MLP neurons of a small language model. Each row is named by its layer, matrix (down: output weights) and neuron, and shows model dimensions 0-191. Each number is 128 + 32 x the weight over its row's rms, rounded and kept within 0 to 255. Numbers have three digits each.
Before each neuron's rows, "fires before" lists the tokens most often just after its 100 highest values on Wikipedia text that the model never trained on.

fires before: "s", "se", " of", " |", "ct", ","
L14.down467:205141191098135141088091140103139118050158043118138178086140159185109126137143148054120146138126080148161161134100086122065096125157132132116172137137134179143143141155136143105108191131118126169130056113094128140154174090134080107096124150108115119124161166172108085076136175120106154190136116132082149097147131160149159146135111073107146091122047093139151120122115126134168120105156113125124132069141110124105167091148186192197151184190097115135139124143127129184122128109110068077106104103124136125080118099104112140103133111146082125072093157092096086167102111082071123089

fires before: "al", "el", "te", "le", "==", " =="
L7.down604:155105066155126089199130099116133162171123153149162122127058143115146182111168119116081075124172160100145088096145157091098114146129100119127083097084157161071183129141170180150151084123203084169102135173170154078138132119158090103154160092129117138133133174075083111090149130118133080134093136154141087150069135113104127062158125137113191136089105141089039108146069149173171164168152092134135136140157185182104150116135153119094117145194087095137157088120147148100150122152060122136099080157153129077119147137122136091131157128126146130164127119168105128126123042109139089104

fires before: ":", "s", " 9"
L19.down767:216229156115089103132116101161127138129125121155170190143171157143130132083093101119164166089155128118153086132141148171107157084153133149150138126148132147131115144067093087125196121050122083095103056146122149120130147139122087116121099089051125124199094128120138137107181112122129146166113151133141121105112143191136114138115126166093095166112138164113120113132170178090114057146106174145083136192095128118152099148116096137128152138146187114122129112126142181097093086187160117095106156077091156162124150180092100153085117095094141187091133168106180095156154126143202166156

fires before: "s", " ", " the", "e", "==", "at"
L4.down393:126147150120132144135173095147056117164066107106098117099127073070144151163189124139123120128109120085109075094148200145112198135116117163120155054087091144146099154137172130137149128153094157133185130058160067146155188165172098137107116085082126061111176102142155118121109201150089166170097102134140150116125082093177092144084118087122092125051146115150110151106151163141107113201120195129147112154098123110107168159119096139128137194166128164145172104148157195142129058150116130118110089159140151131187166147101143136161157129103131107096096136174124137114175122114103125128

fires before: "ia", "a", "ian", "se", "land"
L14.down230:155134102087121121147129097104116155099095093123076131124098115145137113122141141110113122101122085153132126148115185144168086133190187141114077153163126108187140102162071052179163143171188176121122081145134115156156101180158159079109070099174132174135151150155176171177115158119147123094148115155150146113190117092112123120144148112131114064108141120138186155086156139134183122057147108068138141138072115163152187112118191122174165141120135128112174143187113169065162159146133084106111162125142189145148188152163156084146197114121134141090111117194154147180138113178098123115

fires before: "s", "d", "ved", "ted", "se", "val"
L12.down341:180137121149123152133128177074059113103113103164160090095084148069134170130136123146107084211133126136129153134135141121115090117091131026066141091147178156105150108133129115101178123151146120062126090149131175119150124138138123057085126073123102142088175091142097098084122167133069117211118139156117183081107138095179147107134116128133129110086155137062154113083142135090125160127103122177113156108117200118141094125130129133167165085104102089174135102158077138088135111131131176109189102157171095134168182116118101115099154152122096161091135198127087143122098176073099143125

fires before: "li", "la", "l", "se", "le", "14"
L19.down603:130144197112161170104109077089099112138113139165175114093109169139153159096123162159118101154117182085126139102106116105109231108135085116100107083124106075097068063141188144179082120127128126204130129145186082119143098128136172150086119120143146158120107099152173142120118179153116131106136136094139125173151163078143116091128152166145072145134130131141132093071090100094140109101076228196119113162130144114119164060133173126135130124142111152118142182164116140129117144180159140064092102162123093057132106083121088147126096134101132157134073091076116181133148109102172134157

fires before: "er", "ed", "en", "and", "g", "t"
L10.down475:119147149097070104171130126157100085123088148121115164107149123100072130165115109115126145148088140183118108141132146161108104109119159140145095088166184112056147113049138172153142130106107109104191148130065093193099080166152089036145152112110145126133094114153052107192134186163099109163139168167120086100133149168118053139128098116097134124097115144105199143102115070158096151120088170143077152134092163064154134118163166124159170122106198105098128083123122203093114104156138114120154123109156135113115178131135112085128138150158095124083105139118126110147115056134077126077

fires before: "|", " |", "ce", "s", "ing", "-"
L16.down137:137086068140104087058104114117128078112122134138189094161133139120151093088073202154064123148121158112102103146118157174147144123109059171131133130180109129133168085079157135100155193155129123125081153140166128098110130168105131141101107122092148139080129176119058131128084112117148166157116103158176106072063086122185106112150133118097114149163089194135093141159128110112114186136166167147142152109123137136176118077125116166085133122135180068131080160164158091078145163131139149133115123114139102113127164134076216120200108165130080115123087185164054108144142099145110139138

fires before: " by", "ed", " in", " from", "go", " on"
L11.down27:146082166159096182073124071122114084200133127158144142161118127166127121165159119181086109144118105060082130064132070167096115103103152093106141156112127121077115162104057104139115143107124086140105114182062110154053180154091139140140146073131099165127093154147103134103155124131116103120144152126135131151153037191140123113143139121131124127068162132120088065064182136154130119138099160085082171121112095150143121123085100172139160104135133088096136129144171103116116109093101151102122092079064131145140158074160119151102114084151116099185152118124136170206155070154140168100

fires before: "ed", "ment", "able", "d", "ing"
L15.down38:126091134144142124177193126085077144133127140132149119105065100153157148138177124109102082052160143127158072129133134149119087104105101092165111101094191123132101111113076154112203146086114163111087189101132037193117090139178142082136114159188135138045151119104123116112088130111186117085126112132164158097139142145099122172120056119119145103111078138121117127088083110114096150155189148148168121120138147101121128120142118178132120129112122116117137152095147188103194096106129154154165103096086139153073173127142103098074148148154144135152127165123165131183156096134053057176

fires before: "-", "\n", " ", " C"
L8.down438:134164086196161130137160089119126094104109185150104130156119166150148171152125179175128111119175132166098139038133103114101009061113141109133120137088140151126142136197132152140128196136069166099204131081125091117143127081159147115166155144122176079135090134089098074144136156158128149117105121138186082146072087109103122125083135124156117092050083132112130146146075177117208093120168164106176141156165102153110133144197117116152161124124124094142089122139106140106136183096148143071167119149148141142105186126157138125109119149128103107151144138140151073138172096123123129100

fires before: "al", " of", "s", "ation", "ative"
L10.down49:211158124096137097166157143174161122163137137084097165090150174063115093094131147123099126175161164142169093110159167109094119123099098106137058103102159124080107165107153175076157119078108134084168110086146180147165098121139167178123137124141107165163159151093116100138101160174089071161138105151076136133076098081101091117106164162130176116112179152132060137102150155206127100099131123172094090144141119148107173127178091137141162081172102098113162157189125168125101119158106073111132107126188151115076110141135133174167126137064126136156168134148182099094120117160128141070

fires before: "ed", "ing", "es", "ers", "s"
L16.down45:194146135163062132128115108169164126086186119186118088110120096175126101138165096141108087094125145163110143145131201067153137055070171124075124119088077145088125105152125098138083106156165174110087130170136172061161156081118089184138145104167116155089135090121127110094160100143120131103138142123147081111117126138107056109141108198152122147068113114165077111169128179126076146088102146175164127122178148140163156106064137133144174090145111079178114133124087078145173117119128158135153172195131101172092154074161139157099142108110165138113105092145133133168122181152125133111

fires before: "ic", "ia", "ian", "ical", "land"
L19.down450:114177117094091124111187112079119148110134118125137075084170099136091095179130146142128159084176116111074107119083161090032120105131102137204136145112060147106169150097051107117126154100127155077183120117145148111167170122154123139076114129158181196153136149173154110170068128071119094123131138109131148167104097071154155097163117119112134112137132121136123109084188130111168108074143153143101110154147128147179102134115121095104160131115112094130152090170128198112116127184094093078153109116119111158202105114190118049152175119143087153177138157100160158081133125174106125122

fires before: "-", " ", "\n"
L21.down251:151099160121143113129150135100031118132148205087127177187093126172115140109130106146156165093150139150138110126131110095168110127104050133124196100120114100138089160088061098120115110090081162189150136105144148106144114143154190135148129118167134093122108018133067124153096138158086150120136106115074127137025141072133149183138113142127056088130110128095119126142101131098196092087142127120094166137147138192110116166133079151183200121128124125089129129149110055114114130111119072119149154125161105129130142135127084068116152097134097136141184138090116161164127116112094105119

fires before: " |", "ed", "ing", "ate", "er"
L12.down238:130162129143115173144138053146100069085150136125136106104135089128127155115075131143166140073129189170115184216124144142106092165144134161114147136150109121106122170135137063089091134119174153157049143151121111118192138142099122129135117111112183120097158143091149110135182120108099152124174091128193112065098094127132146198132109160098112136101131125087108190192111095114112150200137146109104114143057076114159129117184120105146124187165099126154144131117148166084123094153120089097167132142113095147075161161146141127199070158139140100119191098200102139161106098165100125081

fires before: " |", ":", " (", ",", ".", " (19"
L6.down541:124162117139068105176170157128154126123185176208131149036089092126161116138141131192136089165158137216100118146127069079137120123152039140074104132128150083075126153139148134162185125177162130135130199104113121142153084147127148098108123116142119133115161159105067141098158167145104108129105074143143182120095064114133051079117138133178086127154107177149093100101120122097124131148163110099135153161100106165128123148131099127163115073168116152170125165104142145089138121086120176127088131148128123131098125035151179079156145153142083150120102139122093071087149143115111144125

fires before: " by", "op", " |", "al", "o", ":"
L6.down3:136195144107189187103140095091115154127097167082105181188131080192121092103083113127133138185106138084164139121155156190112094114149178106094083154134076121167144157167130124130112155158142118105111136130099145145170128129147125136131151129111112100178052165146126070103136118116156113173142063121131099194190085188107183142122106175100167095130075146119124174077122126136127108128112166145124107160116070118141130154127153171158065163103134200145159108124158145062142063131097125127148131119148131169109140174178073155114096131142125176114132195147135125092128147170209101123

fires before: "y", "ies", "ial"
L19.down544:124104191121137074117091107130123125181098112215147145087111101091104101120100159135120119082165153116082155122154086083125071155173129114197131135115106099120166084206138176103097160103103114119154148108129119112181142076168090105155179093199158108142129110142094110140126074121091129195068170133116183126102128124086156087120086123146142134113141124153058109112178099115130156129152131114136083183130131127097150111148128140141115157117086114095071134108149207146148131125105157099096107220115220196172158170139133118095077155142157081143127121185125126152144124105166117130

fires before: "vi", "na", "t", "ve", "der", "u"
L4.down366:137111132139107097100154138114121143109154124163038113148141160165147134153125134158130179097113150186105185124151124091098083129127154055063076082103142148184102085133160131118042126176112140113121119097108096158071156095131163136125105154167132124109085169130163141116092142129105137133157134094094145118136074121159086145112104163140115118041132169167174122154115182142068146110136134151127118158170137088117182077134150132092153156155141162127224170214081072116069110122152170106112135157111143124098135089147126160167160191136128144137102089100166053099145143182133136163

fires before: "ed", "ation", "ment", "ence", "s", "e"
L14.down348:159140141088137102118130148205095059113153155131096115172173107099131164107103108150175083111167152152189152149144141139130100132182094098102152130115137106095095150088112116167195130135128097105195105094145070188105105118127188127100099135146097167148180155125169133130146061136085109088147088143133138114062130107159086094161131097195132105180126161184133090179113115120130103114100120149183120090121078150110085128120112144136159140133086089153154152086130156127121127122133149099122086229064138160103114143168101159108086166124185128144044073141135112076137168164156124171

fires before: "ed", "s", "ing", "er", "t", "ers"
L15.down617:068146125181114082095106133196101108108085085148145119095178095098090153166138133114126172176178084162154141161124163178182155126080112136159131141122128072060160129098217157158153118170172095142103141130146080102164125109130134180144132132097121130141215117127095113158139091121148099157168032188135082145098120127132171112090142157153132168087174159161159176119099111121168115146165078169158163105158071125117105078185085126111109150129171137085098168081151148085114096138139150123162110143124127135146167100143159127110169084140086142088105138112092123116142164156175161163

fires before: "y", "ough", "ill", "ies"
L16.down558:093190170128140086129130194138127188120105091133160128115175111139155155071142088123154125080106090148124121171165127132144090090148158097147112152111176112081115085138121121104163132101190108095118144134118098154129133110185153172083043179174159096106124154124085176138148112093096125135080119140107198170127136089051120118150104203115149133076083133215140130140116105083118155187154138062106149151160158151100105103160115109134131167150144149073105118137193131180127180081144158114118098168063131158174140126127112151046138161155116092139154167136124101132125138155084105162

fires before: "s", "ed", "tt", "ttle", "br"
L4.down130:107151110177157121107121194134082089178123120105116117168162073139176118110133119111085059162170096101168169112123118088111173119128127125161080148137134159129127107166146167079192160142105160108104129115128146119149153129126139064106177086103161150146095133122150142134107144100105089082149074159144081105151049103119153138073081146130170096142148171150114146149129168082129178134160075150086129131160115110153163121122122155166105077143162183132136099155061136066125127116083127172136146203110176101198113166143086173112152193121119190112107083098187075127138194138160148129

fires before: "-", "\n", "n", "et", "round"
L4.down504:168138172137130121195186169103148121083122142142127143149072140127133090163137140141212115036112158157146205116112136147109137146143045105093138115124136127148159118174121189174153124129076185130164129125161101163194083128111128100143054145148082105114180099118099149130159147065086139128069116121175137109149134113151142102136063126166095085138086164180078104106153160126187152139125122100097165100132135086095200136174137151094109135085084101094159143141136157108091149140082167133112106132181096115139151129137132130145101096132196094116134103111110112149119061167196118135

fires before: "\n", "s"
L10.down503:141132078084112079125147137147104153095087111155150129130108195113127148133156134090141146126172155178102147173216162176063152141088112096155104131112152219110191138116082183121171140136119173113126129161108157125150178168208139098150148168139143142071127095108097094104128051155167179120137107144059154130117134117106122108115155119154154167157192223098146090104129157073168064057095124183146122167091160116125111195153106111148126137102129114135078102130125129126125113084085123101105118104145112115109128096168159161128153123089116162151083107131126113067134137135167120149

fires before: "th", "vi", "op", "tri", "round", "ve"
L4.down156:104121106158136107165165176167105117073148106115007066109076132148145081099157162116085112099118137200071153105166172174158133139152097174134131153107133088137086122140163148115123123171155076100110151091114174096171129079131133161131126124098205086145147160109108126133082132121117171135117133130091097148134110112159060161152136127170149109147116190113151138097160122163099151132102140148115158112134136113079111181141120101065131126088104140105138084154140113118111084129110070165134125062127101103118082022125117131123084139127070163135132041100131098103154081139175114082

fires before: " to", "ed", " the", " that", "s"
L14.down199:148116080208146143092177162107103112137195189085146187156065089137144146117112138132094140073082115103147157153135149117072163186087114106152157116114115138100199136099158126127110087124108167091113104073164136087185115105142092112099149105139143103106172063116107196118142101149155120125162118141089146149076094189121095168127161167112132132174139126117104162206133102155121205125137155145143121154130141165106142168074109148083076123098080136198168121137093143097198142146144132156207123130127145140156143159138120106097160157137168132197086111148080134144095134119169141156

fires before: "la", "ja", "na"
L21.down396:133125142171119126117118140133124080108174094159089172119100133114158113125125132140113190103163143190127087063141095128142143100091114122131138125117089073090087150107106104086080084139064076134145096096206116126169193130099125157088139094157103114151172085147155191119113111146152129107054152109086138091103135126121166091128137107135114082121129120098108060102134121129107143174199112175116090071096127157140082091097101118096137134116093131172086082138118196108110119159141062099126120133166097134096053079105160155200138119106128148189120119061129144058139194168100138127

fires before: " |", " in", " on", " 19", " by", ":"
L21.down225:136145112060136156140090160129170167070142177097120153150115084216124156174110105127080179183166097075122110199099170224167153112138191149149136141111117139146191117168117079087134119130126147152057128169139164104177139097148127113147154134139103149109124159130112107169141089143109138127105119203110072184106154188138166129120164115141108095105111123116127138171146138115095156055113140096125168143111121092180129143087107111145054116104186194153119135107141134057145143134125152106101083167131132184160113106132126125150164123096078123127164143155094120178133120131152146198

fires before: "s", "d", " of", "st", "ment", "al"
L12.down165:164123131053115184111096086184110126100086098094112171089156128174109096149127186150145088124142096063128129129161111197140122028168063128151141056109164096113132159108133105159134040099097106122074130092131153132146147152099144060102151131136075125155138134111095072105155093136093107146193146108106142176165113145142105151109115139138122125139178150146173140129171126138056149137117129148073122092155142121080100089121094098108141113107111191164139164119128148103066071091134090183147174117105160144120138119093136147167112133142082111141120187091079097079093139173149144149

fires before: "-", "\n", "ro"
L6.down362:135092133154055101126159151206149075110115147122153145087131100101101151160105100148137181155122167089145157106113109133115130090139080099131166099123104108102110133155124168152103137154125174173200113113159089158157132124133111230092101180166106141153117099103109088184115176075115152129147082106111138062130114115052111131108165131129046112152113187155124112102100167097155137116185156132156180122167102092072159157151125132137156118036206181126143153146139087152183120136123108126134118142127202147098149109096144156177163169078141085132109158140172102122112129135151106107

fires before: ":", " |"
L21.down198:189127114124123143098162141100159174138106129145096118106183200158144092103141122090065141187125137115152134108149132213087132076176144175162155130111116170095152145051118080136119135167143088131078155152144136159152109176177109089104154160082103174167166155109075129137144111113177139121108199065114137114112149118123103115101142131059079133135088190140109146169128144079122097159097123145174144101175108144168112115126176151162071139103109069174190157113142122067136028122119094105085128141082148143107096147135126125132164118124123138115124136116125062090179177118145111154

fires before: "s", " of", "\n", " (", "\""
L15.down64:105128141117124149198129179077140115122153118162099169078177103150140129155102129105116134169150120139124122161123099072089124105149098086120148189167099148098110111156169198139128064148106091117108145091162179142164149132085100166120182080209183107164167079117114102134073198147131116125131156126152102098015104109153089135111127155109158090023171141171103109117135181166120151064123105128162131129144095135108168178147135161103163136168130109135211159157156174127136152106081115114092122168155081134128109115171131148153114163123122125177107170137114092104116110158129126126

fires before: "s", " the", "y"
L10.down77:146175125128112132164128181187129075093143051149100179107151102161165088115100111171126114141163131146128099127094118065158107130110132107161115124160163114095165098131189135062125118117105178148141090217169166135136136080121074116111111117072124090173165089115096099134126138135149214163156174109110094143124147148162107182187200170162130082122164077155130107143141179094102134213154163119145200136155115142130205110143113095141129168154167092160133146180148128158131077125130140103146133136101125117133152117110149152154093146143131164098093192143168111133134194076141105119

fires before: "ed", "ing", "ive", "s"
L12.down468:128187132119073155180093135153113151166199144154152077123149082086113097050155164166148131136100126159088130127171140146127121096110198089144194167105089102118136120080108115120084069110133119118070048109200145150203082146134091147152177141162139155097147110141096118107130087106088130070119045167067120096106177119143121117124146163110111142118142170080149120144113106124090150150142152135137135125163117159124088152094135110130194102118087121159133137124046179126112127125133146058139155160115136128103166070154088151107110208109119140139127156169137137097125079163099138159

fires before: "s", "ct", "se", "ted", "ction", "as"
L15.down61:153157106147112143183132115133131122078135085172159129165124101097148128114144087121134135099125165149151140106058086181103095110136136128167164094078170100114187101152143110133111091180170162068121112114141183155146088089124156118147220172203137133141102184097115139147059161101069136139150112080168169166146157165124170125118097151100095095151173180051128159122137126169133095148151172110092070128144113065128132065119122113198127089147128132101200126159100105115083087136144151140147141177084137078146131178113137124120114121129143145102158097120146101155068152102077170083

fires before: "it", "ed", "ly", "al", "ig", "or"
L7.down421:145131167095156152102127151134110140147145104152044084123110088071112141086091161128078086115224172101130118174140171097103122180112139098073092164097204133072111139141198158121079123129140120114152118140162137081118101153082116135139166149154168122141119120115103181077080102149094199119154144095147109122166134186095125138103110121175141117132173118175134192109109127094153124141147128154123171134159146168107070106172098185160150144110119146184171119119043136109149135116107133181116139173211159156109125095094127151115193112102117160111135084134148097105170150137183088129

fires before: "it", "ed", "es", "ice", "ified", "if"
L12.down758:111123125097118154116138171122152044113117168199127113114134096128147114134137163155122087102183171114129143091111155137121107130171153147156106133091180154064088115098091159108109149168138157078160114077086176098111166133115162120101118086196134137139144162040132082130136120106110082126109067186111044140069121127096087162128147118150161080144127084195108159101126104071166170144176157205136146102143137153109181195112106122134124152105136102181180168189124149144152159138118139101139100126187140096153128149135139169125126140156159153169167126162131094152039107120134112160

fires before: "or", "er", "ough", "t"
L16.down143:123135174138142150117145173161098138098110087097151139156164172133124171169063130186138147162115132112128131130107072137093113242101126136189110129086166175057139128144130136122119102064085111171154073082113132112116110128188097132179138117075102106131137122146087125169183125095157166084120157150153094118119117154132063096102128158114131107137121158119152173117129120122115145164169110117119072141135144142110072065151130165138138126152154107136154088168121083130114123167151085190145138093148079198096115074109135121196152122138169142060109095100171110066192117195130124184

fires before: "s", "y", "er", "ction", "ad"
L6.down18:119080140153119128125093106145143107110145148132095159161094133193164149155166078140155166068145071145163168209054136166092135051122068062108140082085158166092164151126181169121063136154124126172137130096158160148132154095124118121149152131112115117144099145121100138146129142143076178157120133119157134152130137125074130110109090133188158119090129126104087069124188125111136145154186176133120144179161147107120168139163111171088104222131161101158124161202135204138124143194115073113167110095168149145119087079119130111104098150153135154106133143096153128093077117147146115082

fires before: "\n", "s"
L10.down499:187137070164201148132133087138084173126157165150091187133139072153154175150166108150109118127093148126141145100167159192172121150156121112139148113104151096115122123122126140121147089174126149093114147145142166203203124118225144124103118156126113080152143127097134130065180077135134104167174140081152137117097095086138123107085168081140162104164114166166124141133147128135145107021116109185148114093110089111092111150120092104184139158140103081149117115116070148120106142109126137143196143202151107134150144129154178161053136119091109080115100154086075138169109155110156140152

fires before: "al", "k", "per"
L16.down494:132113121113129160142140106111157142111028109102070141135108141140107128152130100120132109179133172100156115093134075108132091129140169083145077061134101121165134137175063073112112107097148120125082140164154182086134143113133198097149101184112099148114113129081160182130088140139085112102139160092099084143102147097128145117165217127158111162121097160148159105136158108183171108111103097141181110109146183092140145115091156111128171120127090131147161109145084150228157135129059088188184141068173145123088132157128206110132147120069150105128121106149170144067126105117087107148

fires before: "-", "\\", " |"
L21.down406:169111141139109110158129141124082134122096166099124135099063136150055143136100167141102111052108083114081078082174106094162099074079134120099166173139156124176046080131127095151058112114152140108182145090096163119085150156137162089125169119109212122120108098144099100149131142144109183175059104151163113117058161119140165121127160180162151072098158107123109153156083142085197131160113136171166069150116093157127188141067133114167139120107123150130123107123156131118140114157084145141159117091148154085128155140127084107092125148146144187149100107173108130150110153130181082174

fires before: ":", "ing", "l", "h", " 19", "s"
L15.down423:112146124093115143140098102165147140111102154127120162152147108117092120179164075125059071202110139081133146102100118139092221068168129141132120074141165143155126149152108131140146094187119142118162116163070184110128135133171174108146100182099104116175149138142119094129149116092118126093147178087129153129227144169143206172173200110105140138145184122074168102174130127157145111132101125123172130153086129116122112039075071144121113164117104147121080124161198158138148113214150112138111149153108146099123108129166070147109097162141155128121093088106106152121147104153157110142

fires before: "la", "l", "s"
L19.down254:139069181124123147108169099188103072070165114171088177122133073164119140117102143146127093136126173163131126152114088145146166076080094128091169134158183116128065142154170107210124142122134052148106117131148127072090146136138154122106126124103154163136167125086184197145073127135124104123109134153046158172113174188128167127089148126101109083157102123090177121103110107143123083143156147096074153110143145160078125147076118144099104092131096128124146061068148092115146097151163078080136131136105144157098115131178095085075120096188143142160107140080123198132105136141108118162

fires before: "n", "mp", "m", "st", "d"
L21.down322:128129089158111097059148136117139123090117136111210121118129155101101098083131118088094142179120159124107063132145135097109137133120164146114088051113129128128071122164088096099139181179132099120139165135138126170135139199099135086121102094136160092101100104107204095072145151148187114112091137145172151144135118124111181136181135141144135128185080118129140106153142151159086109136104106115149191124191123123064146122116125158127090068091078148160119146098082146131195160090149088167103146103118169123129120081100092161126104159167045091203133129084096119102128224151124169136

fires before: "-", "|", "re", "d"
L11.down673:102123101162128120102154160120106090146085130093149118110166157167146191086110145174113090145134122068157099130174157139114135152152105079106168122174079117091191106168119107164147134159181104174133133107102132110122126146080153121126161145162145084122078066129083139098166116168153168206089073099110064126101102091093097159094107116170115084207107132163146232130111145103089124142106136131152097129132140112072132175159119099137119099073088123097081128100151081104121155113105081121183165133157120070084133138137105083077129103122155105162108088211095183109158155119118116120

fires before: "s", "d", "ed"
L14.down567:109116062084144135159128089137133195103071165155103145128132101103155125135129101153147134150173145108084110118144202110097079154190090096098067136095150179102129071060111147127182156149152123100110133045187130124119136078116114191099123138159135133093067162136131141114136162124195172080155087097133144136065093129130131134091097140177124142123133183104121154111123155154109180045137132133195144151111185121061151098157114128146154117164076108131054158117133121168138087170143177143127088095119121113100181158184153144065111108156115117158167160141153138144123139140146163120

fires before: "s", "en", "an", "se", "d"
L19.down311:179106092151168144096097095137089091160104139114195117148133087102156125143087131167111165183146094141099152096119134111115186172130134101159052107123157125167111130102137151135076120162103152157093110083179121141159165131125150135079109105164102105171141197113169158153130130080151145081123111087136171132121151158100136090131176093083208108106137126067103148151097065121161082135102138165145101118117109075145135046143093138129159107186110091103140162151109160110042127149142179114095096147117135064118158123183169174127158125048119074177122084121114160108093149093179123106

fires before: "s", ".", "\n", " and", "ron", "na"
L11.down188:131172143158141123164103120106138107124130187145134073152153152149116117122096145116126119206159141102060132085133175149109145117173109151147133123101129083151169072114076165171131116144132143150134110096206174142155117108096168110048126121144179116143150154129114133090120159128106189169128104148170143127091172081160087093128143059116099152148116140152080114159156125127079175092136154170187115080115092133203172202122166158140133117124120126135134101134117218076106161059078084081126155113096106088120123098081154163153089135126096154095148157154081091125101093117061156168

fires before: "s", "ment", " of", ".", "r"
L6.down334:108128106129107110158099039148098167149134049116146073116170134158137150142148131143180136124133141117117140119142121123173108124134071106172125129076138153124097154110126150135177129128083151134098111100102191138099152127151181147066104104063129172118148180133120183148157199172174140136146155163097132096038078116121081110101102178140167137090133203138061098111080126115142173086133127105126189138146132172106113069123200125159153155149124074135109147148118130144123106059134133096098215149215149153133111173135139083170104128102181129112131143152148139120126092157102120099

fires before: "us", "ad", "ach", "ar", "by", "y"
L21.down645:108126137061077095104102155128113128188094114167122119104141152127134167139156085166143130116131127134116091116166122070190104140096178148211145092145101141167101150119128099172079135127113084146163098176085080183131146165095100190127107143082072132152059129118077169105150115116126164182158155061094116130165115126115138120128110220131166094139064165154122147133144042163104157120129124129068162168132111157098126107118111067172092185088118092116132136138154148150111158150134122131082121122152116152136124145129104085129139060165164101156082064188152140131082098121175168118

fires before: "ed", "ing", "s", " the"
L16.down540:133158088139136168111138142157105121145161164101090074106079109142170143116092139121110139120175089135158125195130115088109091150138099102111097169105047183096142123145157167136088144137082137118064123093107126145177064107074102106143083139144118173162175101140082153133137123169084102052096101137097127146087236116141143142101184142122084133132208102117150109149093125127103098074151111129156090115139096155096100140117125113079156160095115080159091132168098194090059127094103155100108108134140095174129104104128103131101108191111093149139096173111160083102184130135084165169

fires before: " |", "g", "s", "am", "ic"
L11.down720:082153069137092069107115088153128134109131071146115090106112138127136144131160148104138135108149090071094135136166160132149132176132105130117167136156185110087138196130057153152170112114131105121093142114111068076152169156100121093089138132206090058082153132152122097167115155125156168136133120119180106118079099159108150097099165132169160099104196148075146101166094118098149104008126113118113160139142127167157142139141083066036164123169063068112128120144131103141111135148147078105129099120101068125126147126125160126103079157121137080108121207124144136173133123107148117153

fires before: "s", "se", "n"
L16.down426:116143108164112109137110161145158136113068094102163163133140109157120096099158122113166108113039119102160107102155121101160137132107087125096180125085116153115078130097099204099154148171139156134166159169162104184144119174067115121091111161158084081154135128127118146092042200164121090121126152131114145106120176096137155168133173136128107163141090090102104098079131166095124141129114132134083156163141158129089106107140094114152091182107132147085119164128142112106037112085063173105168115161129096065146144122172120143143154141119097137140071169171060197124104143038109095086

fires before: " |", " was", "al", " is", ":"
L14.down289:175143082166112145176184172068150253169108148131160166152068124133115104110132125110129118112158210139157132188141126143076150158089151155052174115113131173159091120138121175110140084112148127052109152136098113157162095120133130075112164153123158161128149091142134140144142170086103184144109165123082110106144088108114073125068129060132136121162105111194091125118127095137114095120178126151133093191134116089138113085190107111086107072172081143156129134126117060125119112118108158110132172130110131119104111112137174130137172084115130149121067127150162121169141185099115092138

fires before: "s", " from", " in", "ma", "q", "ong"
L19.down271:172141178104130146106122160116078150144159125110121127146134160197115112131178141126111077175115122118116142126124132141199126130040133115171119105106158150092106123092122124123099140132110169160112162115118161137092148114135109155224128125072126118124158145087078199094178130056137191151157131086120159098179095113081125091094145112045099179131129100089130120129162182171137161219107147147142093142108121132181148157137145188194161106096140145154146105169105078107113123126098135118153087103061128155059124171174121128146178171129074121114140196147156091119120165113142109121